Weights of a small GPT-style language model, trained from scratch on English Wikipedia.
Size: 9 layers, width 512, 8 heads of 64 (4 for keys and values), MLP 1728 SwiGLU, 67.8M parameters.
MLP neurons of a small language model. Each row is named by its layer, matrix (gate and up: input weights; down: output weights) and neuron, and shows model dimensions 32-223. Each number is 128 + 32 x the weight over its row's rms, rounded and kept within 0 to 255. Numbers have three digits each. A neuron's up and down rows have the sign that makes its largest values positive.
After each neuron's rows, "raises" lists the tokens whose logits its output raises most directly, leaving later layers aside.

L5.gate1477:142119197100087158117076127097157126148153144124120134166176140134074114105102175136137115130125099107063135129185163124128104110142170138104152149137131188157098095140140079121113061115188062153087106134187184172106164115138121107161113168127106185115147135129157097030106155117164112145148124137148133081133171177131115122128101169167120104144117133185102181171134036114110141143144175170101103128126080170119095160135151139070156125132132097098098096146107116100120164150174161160115167127153129058152104101096131123104075187127111173109160099141081162173225084062123118102
L5.up1477:106072151147112185132115165113134085104115149125090105137144198125145161108102111100149106149170079117114106082167117141129074099110163153091077063098126076084149129129093118189097136118169137164142155114139198127193142163118113107137156096115125160134157139132110061119127106089117137169153120118119132151163097228111133115096138146132105169193101120192153161104181146081076133066126070077112136096153118069174180125122139122152080112145084151107100100169009173106156128148130106137154169096123111125098126107159124120157127104155118126118133158131118165156103146091116110116
L5.down1477:106117134128130114055033135079148131122158148097180149143148132142148142150099108132168136162141156154103189082148110173093135149114158134130096123182108068148107168116089135114132084178181164147087105135172127143112092191127158138130166084108146102078109120154100122159118101066123118082151122095148114132174092129137083154127148093166048126111155169152128100144133120103102129104190131210177073124166112104101170096114101134103145152150122151065105065086047166107115115105110188160123144076149081129116136104087096091111087116135097141131156177115235113170169188164071101097
raises: "ame", "ames", "ami", "ard", "ett"

L5.gate1599:066057139120123160128119129193177151145080120084116154069164156129118142145097173114156109141119157110161122089108083146127102140200166148141115109093174128138157170101114165139136038111166129163098131086134141112127110164152073166090125107184118147133100134107182112152138163091146107163115137138167196100087135135201140099102141068182108151125109120083040127147107124125121114120166070142108122155130115134140128132085167150134149102100150153109159146149052103123151182151140100130098131179126131105108139132160188094102134208130132126214176126064140135115185121094130101122
L5.up1599:093139131117152094110203157171125148145186115143153125162107145093115098175127145127129201093113135128157141090066117154151072078087121109137122194167126130105098104147114101162127160136148119099065073125105147120113102171158070127075077140160107151127082127130099153152091116106232142141108121163111116166122132117183114127088163114155156144151081081099118097111159136151140102110115147133085150141099076125063154124109113168086118112164160099121143143164113116160043061098116138120166165116124119159140101165138156113090129125135186156143157124118151099081107141113084094164
L5.down1599:121108095104134124093119155063114095121131122176158161109205080116141131164132151095163190074132110148120151128125122089135099101118117138152136108119102132113119136110157171104116089148172100073165104109061111109079142132077210099145145100158131113139139199121171111139163076129148118110185073142127116136148100172148128129108107058063078158163093104089141074115137113101124128041210138150133112100152144173144155111150132124116140080169109152102134103168121080113095076112123135172087162153165179131075115141198162128166121146099094106138138142117093125113179131128146125102
raises: " the", " it", " this", " others", " another"

L5.gate587:159166104128109050134128143122159168098118118149102137122105080137156173132134168059102100084136156126126086118148097112109100164143139124144055169107084152109055110081108114132134097067094104148175107148133087088140081144171148073107131168141108124097090105097135134151137134101139123171123151138135116177126077098147108117128134119112137109148151128199122114100166143166133129135124159092090127126128112145133147126131092095107114111080114171133143149115143143095104137103184179162145141139151101109138089115177168130156098141117113153080107121102133103185074107163178163090
L5.up587:127121087137114079170177110142159097088164053110104090118121107148141144133105165129152137184116162117102132108150119059120051144094080094217113112097082153108106104070081140157095147113136147118169084143118115111146096147124130103090116135096126126089083101116107123146133127093176203124074146146118124141089147102139145121104130142122129119114150088205126129096128121163122125134109157117111131131111164173144089098124078127156114100078144151118198125103100112105140106173171117142150099117133120067108138141117185123121164121070082139053132131112073106139087130137127134173
L5.down587:099132140129130168080095175162142098196107118108150152106175146120148107140146096172121131133113121155140083188106127185129163110178123140087175149153135119135139110139175158082121145144116109161091121101124159121146149086108110153157114176125160141202159162110186121136096084173122102102109093112140125114149140145123117142125097132118102133097132127097111133104111117118141155136166109117164135105158128113112110136118157124137132137188123153132099112131138124151113143147096115121132137082112124170140121105133104134117112146162142096221141136146140155096171105096141110104
raises: " them", " its", " him", " their", " her"

L3.gate1255:109115107138155182147109148152145152111101110170088153099141139129123118119099098088095156186110166133126143133091162151172084169206097158166125115149173210139136127140121093070100124124150088173055123102081137115142062121086119106133165109128207115140119118090131176161051139157131130105126084060122180166098132131137114108110097145156138121115096101140158112147113099104122064105067120113126143106120109074135115121114151121104131107092115101143105120157091096114074122168113140190092135135136171085070141082083083089148171092205131137179166198112138106116144079126074082088
L3.up1255:113106140123116145083087148187154129137072165149142124175158152141121139139191147097107158162187120168137121158138153153083156150132162168132108084124100190165154148101140073059131088000082141120137134093122112199120122114073096073157202117122160138164071154135117109061129157101150163103192110135105155218157154166156116122162091122118122112158144142153170183115148103136103143059138112107072178101129129096168188116067185156179103099145093140155101153176061112140090130164129150140073189102143097133131179118116079153150136131196136061103124142089155116069150048146084135143
L3.down1255:170139189155133198052118187139134063162087140158151133186142125068150069123129079141140151091129132142127161145090146142066120212151131134131127140130119162129158161135142150091187080090074122143150111080100127182136120096059082134110124108123097147155166146113163115130141130158109152109092086164108143128130150121114149134139145178111150093146127123133107134121128097128133093087123094113143183107152140094110117118102246158167121120121144070094070162127074126221130136141073122184115179074124068111081158118153094134143118142143145093168146127141159165034139167080144138100
raises: " him", " its", " the", " them", " itself"

L3.gate245:197115103213096138126165120113160149147151071132078116117138130059062104124140099172134105087093142105227027066131113091165170109103153156136157162108056129042113119104079146132142140106081126157138168118116130117197094169128107088059094125108143170035132122092183103103095131130145171174109110056151087153159171128150132102113123139142134157115149143139155175193137068143106157140157164162162116122087152128116092138063115146123173113113108104131139108127157153013103129062097118118086177094161113088160121126169057091087096165159112109159175124138090072141158113105129128142
L3.up245:141120136201105129087160094139135161148141113068080131076117108058106087161140099168136143154072137137135116091126186131128126094144169142092120111133117122128055122139077095121146148146085143080130134140122154115161083112155070065124103120116135203116119122115144103098091128096211171105116087063146093186150095131157140133100132167168134143119145170106100114202120165122101147089175118157111101067119222118128086128115128087150142095063212069136113137140164105099085140118151137174147123192107149121134120137086099068112128207138090113148151185154123119104083123142062119168
L3.down245:130150123125061117114119110147139157144135096139035127125128117093126125129132129137120119135089113115164000077082143123118150136099136151120147136137078097078119129099109154129116137137094117100114167147136121124157137131116127127121090098126143152003142104093168118114108095154129145163122114141140103182129146138128126127091144158173114145117120125114143111137142138129145141132132124128187107133101144128144081152122116113130137129152085124113134120130167123000112133097151118135083125112111127160175090110216069114108118114120130087169144127137136013138163131112073131132
raises: "=", "Background", "-", "The", "History"

L5.gate748:159163148142098112113131137119164192102097141113147146157126110170135111134114088157147090091079176122165119149097171099128185143085187127118138092082119132088113134078070098117166141090175135114099113116120151094090130106158091040179099135169157139175172143103127113141117148037114150141065111115117092139140132133143100182072063138109181123112131163106111136150170128179129167144140133151098125088149150131128140151144167153116109097158143099112103179131120118124119168155067134124105148156101100122129184090112249115202115100173172182138139157175154141117103123196141172085
L5.up748:158153153161160070165151143108149162144081121159090175112130107147108150121136139095150130038134125091195119122131099134109109173149118113154140095120145163068120156089096114105186118106146083110115126115125130102042174126121148064150103085117117112143158154171041116168125154109107146117070100107131131160072116096124181133108115114065083140093162164168104105135097110183162129186100097144111129079137118081129130129168158097073119105137138147086164169117148128153140160119108169130122165143101143134126106094095172167146119178142152206133097152113138127173111174145137145144
L5.down748:056145150108108134151090064189170070114118115127142138169169168119116104064143133129085167152114235178134163138040102103145208145122141188097143173188156156138106069136083110119108104156177166139122096153117163054137106097161184115125063114136124114202130159112113119118131029077150092164115160095140163102155079154138155164120156104124088182126053104145173121119182118176162129102179099159101180098117111123125143088169132131072187123099082132128117118121158118087071153151149123088145101189123120107128165078127137130172112078131096098088090164113073122171113126121135173124
raises: "uts", "ut", "uss", "ub", "uro"

L3.gate582:138171113152148100129112090154079135049179094052125087201097101141150202159056117151130169157062123117134110134022150101166110098106089138061136155159149159106130153111164137138149086108124192118124186183117097148151103163154184142173155178160060093136105172134111097139115103188109123103071109153139075129123152161112147158074125112133130169148088094164138110193115139179118136183130131187143138113069155149102106125081116125138109174138124092091101137097129158127147119124119133126133145129128083164154108072140204139112153175106125181108098129063135127168157076128107126211
L3.up582:135133069130107078164168146174144161113159088121098110186134105111175137114077095114132158131133060145107149130079164114112114159108166139145127101172098117121198162166143140139183176084143164161185173120110054137052157174078119151186093131176121154132162121113115093137051140132090174130101102128141113149061111167078121158110163151053122137113167099165115137147128128159171176198145158171174111081096141080115078095070145053187126137071105140108153139116132092114156092113162122109138164076155124128141132054096153128112126102084088178104120118160121143111180145122148161131
L3.down582:138084142157095132086118178052112130138097069098108143183173119126146136126098105043087183135137165178170123110100124148091142151058204109067130166152146119123149116188138140157122084131156157170103127094109132170161184123104165116094127149108184165134076172141122187164120185120161149171094133122118140124129171119146151167124081122163178142150090160159143123117071137128175104206111144112090175091139073120137161083113125169162133154124107153138134139152181122172088152142111090115139115095148145077123141142146087149099094085113140084115161178125155070135140157158130147077
raises: "ald", "ob", "e", "is", "in"

L5.gate919:160116130102163167137129102117118143131167116126095155121109141173140103094176173157094049165135151138103140180133194108110109122135099076074133131114105176134113156192137099103094133162154132181177115179109128110097111159093122170162131193158168169143111124118106102116088131131098123105123110156148156113147124114105096124121081118177164139168117117213121105146105174122154161124150130139079112097159045102103200148087138106101149083130133109140106093086193104159103088126145128161155093180151132088074133071111108088099157165073143157137080125157095173151161134162090134117
L5.up919:150139135100061058125103103171151157171102134101123100164145070097193068150124126125109126107121122131162124166133102127104129158142162118096122061192030110145102163191144107096109146127148143143153146197155116088162098174127137116095125131047154123124191112109145184135057176120088105113141124129141149080109141164165130178140097110131116093137085145195128144155117083114138141110145103150100151130160110087154145113098166156089122180090132120106114094115127175113089159151164124065134129115177117073152125068131060105135147090167115152102172106119090177201153123132133102136
L5.down919:142083156068024106180096078210155223141162106146036138172100114132131108120101114134109062142137155167162131118109130115135146131139110108105100187148130118159132182180144097107118076114156108150188156133159127148169081165075112153102074112076161158116187059098125170157123116087037156094109129122137188137092107162129124124142137078143111083131173152195199160146124082135183197129142084181102151112198037174182134121144090106083158124133113117108127109065120134119063086138053116122125135127207142076109124077165070104134128061110157112095164124155098117127180121102092118094
raises: "uno", "umi", "ug", "ut", "uke"

L5.gate1716:153186142158069149138143124058139171086133139191142130146135174105149076128101115129091108135142187112167135075133160137126122136133143074083162103141131144095071157099096140126121145120120098038090174131103145116096110133103165090150074142123174162144058167128162119109140110128100124135150087098135103176158145195125139173129115152092183116136091044143105092193184112084144110161149109098140207087151131135146097148121117157119160136147095096133075178078121153135125080122103113136186109131162103099152134169098107146134156196178111138175128131043132181123132136066135081083
L5.up1716:130129117050140201160161109092131149160225123196171132142115227197128096126135092131131166139132126058164129163112083104100147123154115119100150141095087120138135158036160151105087135113129152060136138136072184126048088139111153139125116150206154165089161145202147113143169100146123083096142135131125108134117146121143099105123090140080145109119131088165165130123141125152149113131138089154052165140087176176170116136123129160139131192162063102176134180046136158178106115116143113188100122137152086204116063109087108170135179116165076125149082141120127167162140157142148115122
L5.down1716:119135126144168168117090156100106115123137109197092131127151153182167128162087120158115134094142135061153060164122078137106092103129074136105186088122102129118157178079104122138124146102119153083108149136046162097082106134135193137146117069146095118082193108173126131122077130150115145124138119124126062092133134151148109182100103126126248155102151144164104117139114123149101059119123095129114108127161164125173112129116103195173168124183142037106071162122118154138124103097135147162127050120167124102141112120053124088140149149105131126142099151134147116118107190111070129108
raises: "ff", "urs", "va", "MI", "go"

L5.gate104:188150111144090118170201086118140176164133170122162141163125127113129171145186102141152134108157149122192087141109178102113110105128151181156161087157111132153078113129049137135121167075135111108173145169136116131070042153142198125130138171109099177155145109076154155137068077157217159124147033066108158089087154037170128145113152151124152123148121146189116097170153141110183148119120153127110125128134064120121152125063108082168219102089135167171161110117109152136136174138125149117121122130160182134128188062118178112129132193071142119122150182134125147128152131095097114193
L5.up104:149133119141082082163102112092158185063105114167062166102084058132210115121124144132132107089208105157140114175127152154114088154136120188083134181109180152122036129178121132126104096092133188105156137148132117104131093096132164092144146122072153111164144103119072137111125138150138147151112123069164173191079149092110149115073161166121112128177108135189142076137101156172141070163112140048084152116172092084113128108133105118091110118181089135164065079165037094113110110114086138148120140160145163136131148106108132079168119142093149140121129109063082098138136116102076134129
L5.down104:125084119094154130153139106115096131161113177175165153135073125144148123170085112142103092116129139115142101131119154125135087087152130101108146110137112097117131146164067154178134162173167140132168134174178066177094070132156143155047122149073074123099154140129115184150123095058155136126094096105121098140150161091204094103141163178110116124102170095139114142129126153119114134149058141151129189144115168114139117103105158114134189154133241151186117102130143139108078178122190090132125190104122105160162145083163109117160152129119124133060141128128119172095099147128050087140
raises: " include", " were", " are", "ities", " vary"

L5.gate1043:105137143101131114118162148125125108147169103170127171136118099161099085141114145138100105100125139095113151101174158121073114094146187130162143161110127092083182139099149139155123190148103056112113140146100158104173122102154070137170099133206114143134147099161137140218151130127152092100043140124138077138140158143121151137131155121114122161122153168090122146109118068171222137135138099142208187070142215127100166121152135036130116171128139082128154147153144048206148187157089084139135143149090132117149153147098136159131107155149095161110130142092124144140054092135122186161
L5.up1043:166108129037077106139095128116142115170136138150097139158159147200171164172105144139116120094158201147096133120129147103084092132153124114163173121107147143073108123098135117150099198117161105120132104134048114135090073140114128151136140163160096094159150097136129128150159096155119184171088096119125100088107116182146094134114152075132144202140102086154165087113087150107111089128245153167159171170122124122145134095101162190082181137143120143130141146151139115095106122112156133111123134180139110113166216154068105129127121136158126137140060169115091167149136046117130159090
L5.down1043:106123095180113126101138129134114118170109092114119141101159137186073120077149186116110122099164150125086093093090115172064196156163165132136185120106167157132118172084134120154082188148067129130111120073075115134149115100150136183140126158075096203112124120137065078220155118115082128115082179113137132170130142114100135095113127104101141127114103102180106112093046060124186111106138088099107132115172161119098171102123127129137158152078132076111134113119134089169108108117155162086139154104153126158081190143137147187166117126128069077105161084132166129162110112159139163168
raises: "h", "e", "en", "is", "em"

L3.gate449:118111116157157149156140075127169094118142136110160178146090152112111088146185060114128112134112163110135121069128143125107132120098163142123144136118084088139110170114117198084152134192101116114146171143121143126137065128129128152090122104084154146099173146077149090124066095111150184125121078082088166130126140179123167144083123133095160169159035142114090146110145114139132137090122151169154195151098160155142147159088105170101171129169159142151143122131109138131143133138146120118137149080116231137100143120183107121082153119174142160144144125149099132204228086114118122126
L3.up449:108145135125133165115087086086100129167133106137104151155087142142093099126108138154061153100157136126146082094172073112147120169128140103122113159133053090086155197163153147076171096174059106169105093110090122182139075149108142170159065153112127123101153156111079113138098128086091127127179095148141134142084186128121129082109129104097182083103100133095173236084110134086142036133135163178170156176133114167113136073104129165133156093154104161123142085155165140100170095089083136172116189070147117108167107120174144159117150059166179111122171143147105114113183138070196176117
L3.down449:141139162123128089101143103117132116127143097152079116105152109145166118154089159089130107119146157144141000177139117123139117120136114134156070144115102114101126105162152126112162131128101181135141107106122109159156140166127115144163153140176110126100068128118134144146155143131172121135121203170148088110129184115108115121132128087096154146172183076138146118168094106160094133170130114138102112131159131145139123065145143144191091129131141122089207155129085129139153142086089188136143129123130095125142096149177147151137140104143103092136112117088147117114070114093213165160
raises: " |", " (", ",", " in", " "

L5.gate1463:144136126105143086134096184107126134128136189109127142094091132121146140176120142093132115157103143128095116118103181179114098090125126149135152107068109151188092182118154124116107079125143117109141087179094111159120064161118156115153171149124123152115146195112130129133105115105139079127197130111133202157132093115204156123104157190155120129196130135184129122139135150127184156108112099179095183103069115059129165068117108134133143055137160174114058099190138146094161212213139069105095120119129169136148136114152127087104171158149071138132113156142130137132129090095119118175
L5.up1463:053129077113153048116112098095123152150130096123146105126088106153147079144121139144149112169154086142139108134157138159151084152086105099157148120112150104157101123149138095139129160115130116071150121154146145171123095068122195114156115131096147155139155122109143142129140129081139098079120141161145191137110140157107123162114110195152067172187173180096102136153115137069147170150164140098082109164109170104132155108108085136080192127159145079170118101106101108156131171132129160104107129165129144161081102106133112119109150169074170153128082159171121136147124092194153099163
L5.down1463:151071120118150152110090160167133098114094166174138158143155166159150200141134099115108097127131053122139177136122189225145102135134111104109116117102121123149130180134150107158056120160131139079166109211079046132127203153128148156122143115089081094131182169112110140187114104129135092106162159173103206138075148076141160128133164119133133121089115161155105133097140160055148160135094088098142167109124129099139136060107136119164123098153171157129064141171109151110090220164145145129134145106136168164144169128179096116123141114134123127123109089131138152095114150137111126134
raises: " themselves", " were", " each", " their", "hip"

L3.gate349:177071119140121168153109117129169158146161173143203131147154161151125129169180119120173141153163140079105144109117155144146078061110180099127157162080176186154110172135144129129124127103155135127120170146186179227112090102130135164140137091155120157162178151112129095074156141098100145134201100094126101071123114132154100096144149135130127126179105207172118146154148138097103117118111122162116176071135121121074138131144147168069193127122152147153184186156170152160137164127156145101145073080174184105111134116198129155099115154165143058141115097109165156125184149126146088151
L3.up349:123110107107161076121089118145121113134156170064152137171167139115112148121132165111077102149120105133124150157162118157068104161130167063098142146116166119122158211116187140059132081176090158107127080134124197118113128139138161079124113150109138124093140169131085146060133123132125114164110162186146176139199083130127106147075135139153135139120160156121110172119122087134104108105206086108157095149147154075131135094136148075172134165135169136094150147112107114077084105127129119188153139102162151151133099088145117077137121133135124111106125137072164157208100066107152088213
L3.down349:088119093130157168135058158098175123135114138089135137136092188140098164130131090140150147112126125119150142177152111153103169107159054125082131126076148126142145171138113140088174138166122070147140113154164144157171111078098106165052139154126183135111179166122196121119122147188077087106091114160154187141198125120110175149148104140158163099114141155128139122135169134089138140104151123126148232114130181167107149111141188145162096133133059082131126131099125146094136118143093144067109122162138175117117134108189103106084099156217139125123123130098136130063107198138145155127
raises: " him", " something", " them", " itself", " the"

L3.gate1047:130121132115151151132145129069139168146091192102118124158142117095130175134210080137197061133093152121085152138170159122172078087123167103109174188142149151120178085172144123118163122123137104090066176133176183202163100108153103109162162077133163098145138107093175160148115154095113197121222116101150073050165171150131145107156086103148147130115097192134104145137173147114132132133120164113152176104110130144155085198125178160108145078161133124108149124186121145149113117111153122171120105125103102112140139170118101159126149100142129118128119160086163133039113112106141136136
L3.up1047:185140175147128105121105166149094062170092121117122106179159123120088090111143112131105126124119116082122132133103193134100126173151077107103147132105120150143129103114134131042141074167119119126163133100121101131096126155088146135144157109066119149097135115118151120093090140144087156146146160180118057182158122158079163108128114172149117132146096157147104116126152117183086133073129138111113141117126108101156101159061146124155073146114130163102095132085091135128141141149158183182115068149148111138121159051079103116102144127140104143083164155135146133169164086047118197076
L3.down1047:163073106133125132094108145101170143146095092126079160115179157077113117125183119112106118105178157131121090109144115160148169168096081163110089125102162161107204137102138136117157152115062110176151114118061123163167072161049067114089187138110135114086205132111171156102088173140126183129109043093137147150146110161156150086118126124166193119133098161148118088099115125160134140119135085126132142170163192144186198153131155179127137052139119116121094148182088109131140122128118134152116159133110084144051133162121087134138063139157145102127195145122108165055171154124142089112
raises: " itself", " it", " themselves", " them", "en"

L5.gate734:184111120065136154159127099081107114097145158083161162108084058104125138083131115186101053118133134113146135125164114078158141048114112117141125169138076195130086195096110102110093154150164126120111059167130148101083096102130054159167123080169100115075051152150122137160109166144102164121161129101102111143136125158139112138130158110087121138180118181120119119148135191119091166125093165143093093154094110130174098167072115166096156153136152132135160201149095138125082075120172202078128096073147148142155175139129127098108162108099099128094058096125080104080091119134136133130
L5.up734:130136098096125102181165120053132087109161109110137084102131164143088170141114136076126123141100094123090103130088081087127119092114140114128107132081133092162131097145093153147058133155152115144121066166117109117115108077131131127122135139113138125104121115144134132105134107105129160139147178199126099142142139089184103131103123130161126068112177082158113105153108163189052105164134107123115088130093177165177105173171071094093111109124155199165145125071179133103121138135158150084159114112195159128151087149066104133087099186090076169099112134149124098197106129110107134148
L5.down734:127099128138167179093117157122150116123112103164118167136133158060104149150087123138210127086127094121159087138100116163118192156193091119077152136127113146188151111146171110126151115144115123132125151095132144130152125125060149130158167158164134096109202171076138146131138129184089064104097085125141184156166129130021118073156091133102106115111032120086089107141120091111122156123158077130138135095143138145108180124088164147220125076142096108128101146153130139126120165120084097098121126074136135153121138110153122153131148145110191162185138122085123130089109129152180146109
raises: " the", " them", " another", " him", " a"